From a checkpoint of a small transformer trained on Wikipedia.
Size: 13 layers, width 640, MLP 1280 SwiGLU, vocabulary 14999, 62.9M parameters.
MLP neurons of a small language model. Each row is named by its layer, matrix (down: output weights) and neuron, and shows model dimensions 570-633. Each number is 128 + 24 x the weight over its row's rms, rounded and kept within 0 to 255. A neuron's up and down rows have the sign that makes its largest values positive.
A block is one neuron, or neurons of one layer that tend to fire together. Before each block is what it responds to, as a language model described it from the Wikipedia text at the highest values.

Description: Single capital-letter first pieces of unfamiliar names (R in Rinne, P in Puckett, D in Dilman), and table pipes just before numeric cells like scores.
L10.down259 [159 104 179 125 112 180  73  73 127 122 131 142  85 153 154 144 128 131 135  91 112 158 132 132  87 163 139 104 115 109 125 120  93 147 114 153 125  88 181 125 151  74 177 115 127 145 115 153  91 117 165  84 114 131 106 150  92 114 139 111 128 157 114 104]
L10.down292 [130 139 166 139  70 107 121 151 139  92 125 130 101 130  96 124 119 149 120 150 118 148 141 116 127 151 148 150 141  98 114 129 147 115  95 128  97 154 142 141 146 102 163 195 158 124 134 105 130 142 126 148  93 109 112  64  77 135 169  89 170 153 141  83]
L10.down381 [156 148 189  75 172 138 107 121 156  94 100 179 132 119 149 161 152 148 162 121 168 156 123 160  91 174 143 131 156 122 153  92 109 139 114 145 129 158 108  88 140 142 126 118 135 112 147  71 147 124 162  83 142 164 165  94 114  81 136 132 143 106 118 110]
L10.down907 [115 124 127 141 159 123 111 101 145 154 118 137  83 112 141 154 138 107 131 133 117 115 115 117 148  89 154 114 128 131 101 105 133 121 128 178  90 135 104 140 117 128 150 128 104 153 139  96 119 173 119 131 140 104 118 113 148 120 147 119 156 104  94  91]
L10.down919 [119 131 147  84  85 153 141 129  94 105 119 110 161 108 104 120 151 113 148 136 104 128 116 118 101 137 107 157 117 126 114 128 149 133 137 117 103  70 109 129 113 139 115 147 131 113 115 153 147 146  88 124 135 126 127 139 130  74 173 108 129 108  80 159]
L10.down927 [ 95 134 177 127 136 103 107 155 146 148 223 178 124 133 158 140 143 112  82 108 139 130 133 112 114 101 153 136 178 106 143 130 139 148 123 147  74 113 185 129 121 144 139 151 144  95 130  88 101  70 107 149  99 145 109 144 112 132  83  93 116 144 111 118]
L10.down1075 [130 112 135 129 105 148  72 108 166 158  80 134 122 103 174 116  82  90 137  90 133 127 152 121 148 140 149 113 109 144 100 127 104 129 106 123 165 138 174 115 134 105 140 109 102 110 165 135 123 134 155 132 119 132 124 145 136 148 108 121  94 165 118 139]
L10.down1105 [137  90 142 144 107  76 150 113  97 134 137 214 100  98 168 102 138 155 162 126 129  86 120 179 118 187 123 166 164 150 105 143 126  97 122  93 138 130  96 168  95 129 112 156 133 123 100 106 116 128 124 130 167 160 118 145 123 112 124  79 117 112 117 133]

Description: First piece of words beginning with D/d, mostly capital, in tables, infoboxes and lists, e.g. Diameter, Dashboard, DUB, duties.
L9.down185 [120 114 159 153 137  90 124 118  96 154 119 163 149 132 101  74 115 133 100 176 119 134 170 141  89 158 112 160 140 119 118 131 130  86 118 144 137 186 121 147 155 113 127 132 156 106 132 164 132 179  99 129 111 158  99 109  90 153 131 159 154 152 109 129]
L9.down712 [139 179 155  58 129 142 120 150 110 115 101 110 146 158 112 106 113  95 119 155 104 121  92 135 100 140 125  74 109  78 153 109 157 155 102 150 139 117 140 113 115 127 152 137 117 125 138 105 137 101 118 108 131 129  96 150 147 127 129 131 132 128 141 144]
L9.down1055 [130 114 131 172 167 124 128 135 109 120 118 171 157 161 132 163 123 150 149 133 116  83 153 130 145  90 149 146 119 110 120 118 142 128 117 126 141 118 153 121 120 136 136 121 129 163 131 144 166  92 195 109 141 101 128  83 103 141 127 152 135 104 105 117]
L9.down1137 [125 138 142 138 137 109 148 121 100 163 138 142 146 147 138 148 119 161 139 136 125  75 185 125 135 142 145 134 145  98 141 116 146 168  93 104 119 200 151 174 124 162 137 146 131 122 166 130 126 132 107 115 182 133 106 112 127 138 127 125 124 123 148  95]

Description: Tokens that complete an adjective, often its last word piece, before a noun or comma: sh-arp, bit-ter, f-aster, sustain-able, bad.
L6.down1085 [105 108 139 125 137 151 128 106 100 164 164 111  79 126 156 107 124 119 136 158 150 157 148 125 123 137 136 116 136 140 142 142 125 121 126 132 128 129 117 156 124 140 140 154 141 119 139 160  84 151 170 119 128 152 109 130 126 131 151 159 130 156 166 155]
L6.down1187 [122 111 147  75 157 129 120 130 102 135 148 103  89 154 107 109 118 151 154 103 154 127 139 130 150 165 117 126 152 153 148 132 137 165 165 128 137 153  87 144 120 118 129 175 140 116 139  95 134 162 143 122 147 145 128 105 124 134 130 132 109 107 142 120]

Description: Forms of "be" (was, were, is, be, been, being) after a subject noun or modal, mostly as passive auxiliaries: were filed, can be found, have been made.
L6.down40 [125 136 105  97 160 115  94 162 122  97 149 144  91  77 155 175 144 180 127 165  90 122 106 135 112 172 177 146 155 135 112  70  94 142 123  95 153 132 157 130  89 152 129 101 132 123 120 126 135 136 149 123 111 144 120 109 152 107 137  87 155 128 150 121]
L6.down1208 [137 119 151 136 147 141 110 144 120 100 146 141  93 129 148 117 143 123 111 141 100 115 122 103 112 144 146 141 132 135 158 151 110 145 139 120 102 135 138 140 109 165 153 116 143 137 128 151 149 131 119 154 163 148  94  90 128 153 100  96 102 115 163 138]

Description: Opening pieces of longer split words, mostly the prefix un- before adjectives (unequivocally, unconstitutional, unlikely), also en-, inter-, sign-.
L9.down4 [ 74 112 167 132 136 130 155 120 116 168 120 144 153  98 115 125 140 157 104 118 138 155 163 124 130 177 146 136 103  99 168 153 154 155 126 114 141 152 142 150 125  92 110  92 122 139 110 133 133 147 158 109 130 102 146 116 114 139 165 111 161 129  92 176]
L9.down466 [ 89 158 184 109 148 126  91 146 131 154 122 148 147 160 110 146 113 148 132 119 120 133 143 136 146 104  75 132 113 141  86 124 132 111 141  98 116  90  82 105 119 138 179 109  95 110 135 123 133 143 130 124 138 180 168 128 108 144 139 174 163 148  79 110]
L9.down468 [170 128 116 111 168 100  64 101 146 118 163 152 137 145 134 152 137 138 102 107 114 130 129 125 136 117 161 134 146 107 138 134 102 111 126 124 115 174 135 125 135 160  93 130 114  68 127 112 154  70 103 143 102 162 143 159  98 155 132 147 132  88 128 126]
L9.down1047 [131 141  98 159 152 110 123 142  89 115 126 155 121 118  94 120 136 114 184  75 127 136 132 141 118 131  85  91 138 113 149 122  92  89 124 138 152 112 162 126 114  81 146 127 150 122 151  81 114 110 104 118 107 105 131 135 145 109 142 111 132 125 119 105]

Description: Word-initial or mid-word pieces that begin a verb or adjective in narrative or descriptive prose, such as b(arges), sp(urred), v(ague), unacc(ount)ed, plus was/were before a participle.
L10.down101 [159 153 130 132 108 110 106 127 143 136  83 132 124 137 127 177  86  98 111 110  93 116 144 158 114 118 129 142  94 164  85  96 149 103 136 126 130 196 133 114 107  85 151  94  97 173 145 136 163  93 183 105  97 116 148 133 126 135 117  81 101 147 107 127]
L10.down139 [117 183 144 118 144 114 133 158 119 134  82 143 166 154 114 144 152  96 133 147 159 132 132 137  98  75 107 148 120 127 158 153 137 122 123  91 156 124  99 152 106 111 102 120 174 138 116  97 125 153  96 119 188 134 100 120 130 117 157 129 169  94 149 108]
L10.down308 [ 93 119 141 101 108 126 103 108 151 133 190 110 117 186 123  95 137 119 112 130  76 120 140 102 112 110 113 167 140 139 149 160  95 136 101 134 160 140 127 119 104 132 119 113 167 140  94 131 105 139 119 114 101 150 143 124 120 137  83 163  87 113 115 154]
L10.down364 [137 141  85 115 147  73 125 155 124 160 139 163 123 140 134 106 149 127 150 153 112 135 112 148  82 148 124 107 129 127 133 122 186 140 132 104 134  96 123 164 158 130 137 131 111 107  86 117 114  66 121 146 154  96 100 163 126 119  78 127 134 143 141 145]
L10.down673 [ 76  99 126 121 149  97 145 154 120 150 108 103 134 137 123 133 114 123 131  94 128 165  97 151 132 114 115  97  74 152 135 124 167 114 104 114  96 146 162  84 135 117  87 105  95 139 154  91 151 111  85 125 142 149 121 159 162 147 132 161 111  77 138 137]
L10.down930 [143  97 152 178 111 139  85 132 132 110 110 113 148 111  86 109 134 112 126  95 142 135 174 176 136 189 148 156 137 119 140 139 145 189 189 128 117 156 151 161 138 130 108  97  93 130 127 142 104 129 150 161 148 120  84 118 130 133 113 148 116 134  80 129]
L10.down1202 [129 106 115  88 140 174 174 117 144 127 103 116 112 149 116 133 122 155 112 137 219 140 101 113  94  93 149 128 114 100  54  87 143 122 111  97  96 115 141 159 153 127  87 148 152 156 118  80 120 103 115  86  53 168  83 124 100  76 148 127 134 139 119 133]
L10.down1230 [128 162  91 183 123 144 114  98 139 138 121 146 123 153 119 146  97 140 133 123 119 161 111 147  98 121 131 143 125 118 149 162 149 108 124 153 127 128 126  81 191 116 130 110 135 124 114 136 103 109 122  80 142  71 144 126 109 145 141 132 109 127 131 143]

Description: Single-letter "P"/"p" pieces starting or inside words split into fragments, mostly names and rare words: Jean-Paul, Montpellier, Manpreet, Practices, pundit.
L6.down686 [120 176 159  77 114 114 126 126 139  95 114 150 136 127 118 130 143 145 156 105 165 141 130 120 142 149 169 112 107 154 112 113 160  87 138 175 123 162 107 156 115 118 124 128 120 113 128 101  91 133 141  96 121 147  70 136 126 121  88 142 111 101 129 154]
L6.down888 [100 151 115 124 132  98 117 118 132 125 138  81 126 162  51 156 143 134 207 180 181  79 136 121 106 104  92 126 119 107 144 141 175 137 113 120  88 106 132 110 115 104 133  96 112 112 118 139 134  97 141 151 116 148 121 115 130 119 177 129 162 123 122 128]

Description: Hedging or degree words and copulas placed just before an adjective or measurement in descriptive text, such as somewhat, relatively, moderately, -ish, and "was" before a number.
L10.down2 [112 122 160 122 130 135  82  82 149 142 109 110 120 137 142 122 119 161 118 161 119 131 121 116 103 120 154 136 135 116 191  99 161 119 146 106  80 108 152 122 133 170 135 136 165 107 176 170  85 121 144 217 116 154  97  82 137 128 112 148 145 129  97 160]
L10.down543 [115 177 127 149 144  88  73 112 124  73 132  97 162 129 120 121 105 140 116 150 144 148 109 153 102 139 119 122 114 119 175  97 104 143 138 116 146 131 148 128  89 117 131 124 132 134  71 136 102 113 158 104 116 115 150  60 181  94 150 144 106 132 122  83]
L10.down567 [116 137  90 132 153 131 123 138 145 137 118 121 143 195  96 127 103 134 140  80 118 189 128 108 116 157 126 152 106 165 167 134 107 105 149 135 107 108 140 161 145 113 133 132 127 121 118 131  87 149  99 136 165  99 140 112 117 148 136 130 125 150 140 138]
L10.down879 [161 103  84 142 144  97 169 158 106 126 149 157 129 115 134  94 122 176 160 100  69  92 113 125 147 126 114 163 172 163 150 135 127 155 111 144 149 115  80 124 159 136 100 122 168 134 132 120 138  85 133  82 124 119 114 130 197 140 133 124 129 132 174 143]
L10.down1130 [122 167 152  97 117 106 125  87 122 134 140 164  97 126 146 128 106 145 109 127 162 151 105 119 135 115 128 155 107 149 140 129 133 159 157 140 123 152 126 126 143 119 105 132 138 130 100 166 143 125 138 137 103 168 138 145 152 139 103 133 105 137 106 124]
L10.down1181 [106 126 113 121 173 151 128 111 154 172 134 121 148 121 113 120  89 114 156 142 120 145 120 133 134 134  71  99 113 120 166 144 136 112 159 106 143 107 136 148 181 119 146 107  94 138 108 113  91 102 170 159 112  87 108  91 109 133  79 151 152 168 115 134]
L10.down1233 [142 151 121  86  61 140 100 135  73 157 110 116 115 110 119 113 127 171 124 122 152 142 100 101 180 132 130 137 138 110 131  89 177  85 122 158 142 129  94 159 155 143 111  81  95 136 144  75 117 118 123 128 156  93 107 166 144 110 108  97 134 122  92 122]
L10.down1245 [174 135 172 130 169 168  79 102  93 152 113 174 136  90  83 141 118 158 155 126 136 145 111 149 126 128 109 136 132  67 131 131 147 141 157 130 130 125 117 133 142 140 133 108 124 110 139 119 103 124 109 141 108 139 160 110 107 140 112  84 115 112  89 122]

Description: Fires on the final piece of a descriptive adjective, most strongly colours, shapes and sizes in species descriptions (gray, orange, whitish, round, long), and more weakly on other predicate adjectives (extensive, private, female).
L9.down476 [159  79 107 111 126 145  78 113  81 116 144  85 159 136 148 136  93 145 157 104 157 192 168 100 152 116 150 136 154 113 130 153 157 138 134 164 133 111 156 109 102  72  99 142 130 133 128  80 136 136  97 126 116  93 118 131 105 120 155 144 164 145  61 148]
L9.down644 [126 155 135 101 190 113  92 129 164 125 133 117 138 111 143 114 136  99 139 171 108 157 115 104 127 119 104  99 112 134  74 138 102 124 143 139 118 100 142 124  88  95 127 136 118  57  87 125 140 122  94 117  85 109 138 122 120 140 122 130 114 109 140 140]
L9.down769 [142 125 144 146 147 136  85 123 121 139 175 140  92 123 169  76 138 104 166 151  93 129 171 126 142 127  91 144 112 142 144 146 142 137  76 169 110 114 164 116 109 145 117  86 132 153 132 116 127  96 155 127 149 143 147 177 126 161 106 158 140 165 154 143]
L9.down823 [138 119 122 111  98  91 176 146 106 144 107 132 140 132 149 140 149 174 103 138 119 133  83 129 136 107 133  97 146 137 132 155 150 176 135 140 101 118 116 146  99 167 155 118  86 112 112 140 138 136 131 142  97  93 180 135 106 125  52 124 142 157 131 131]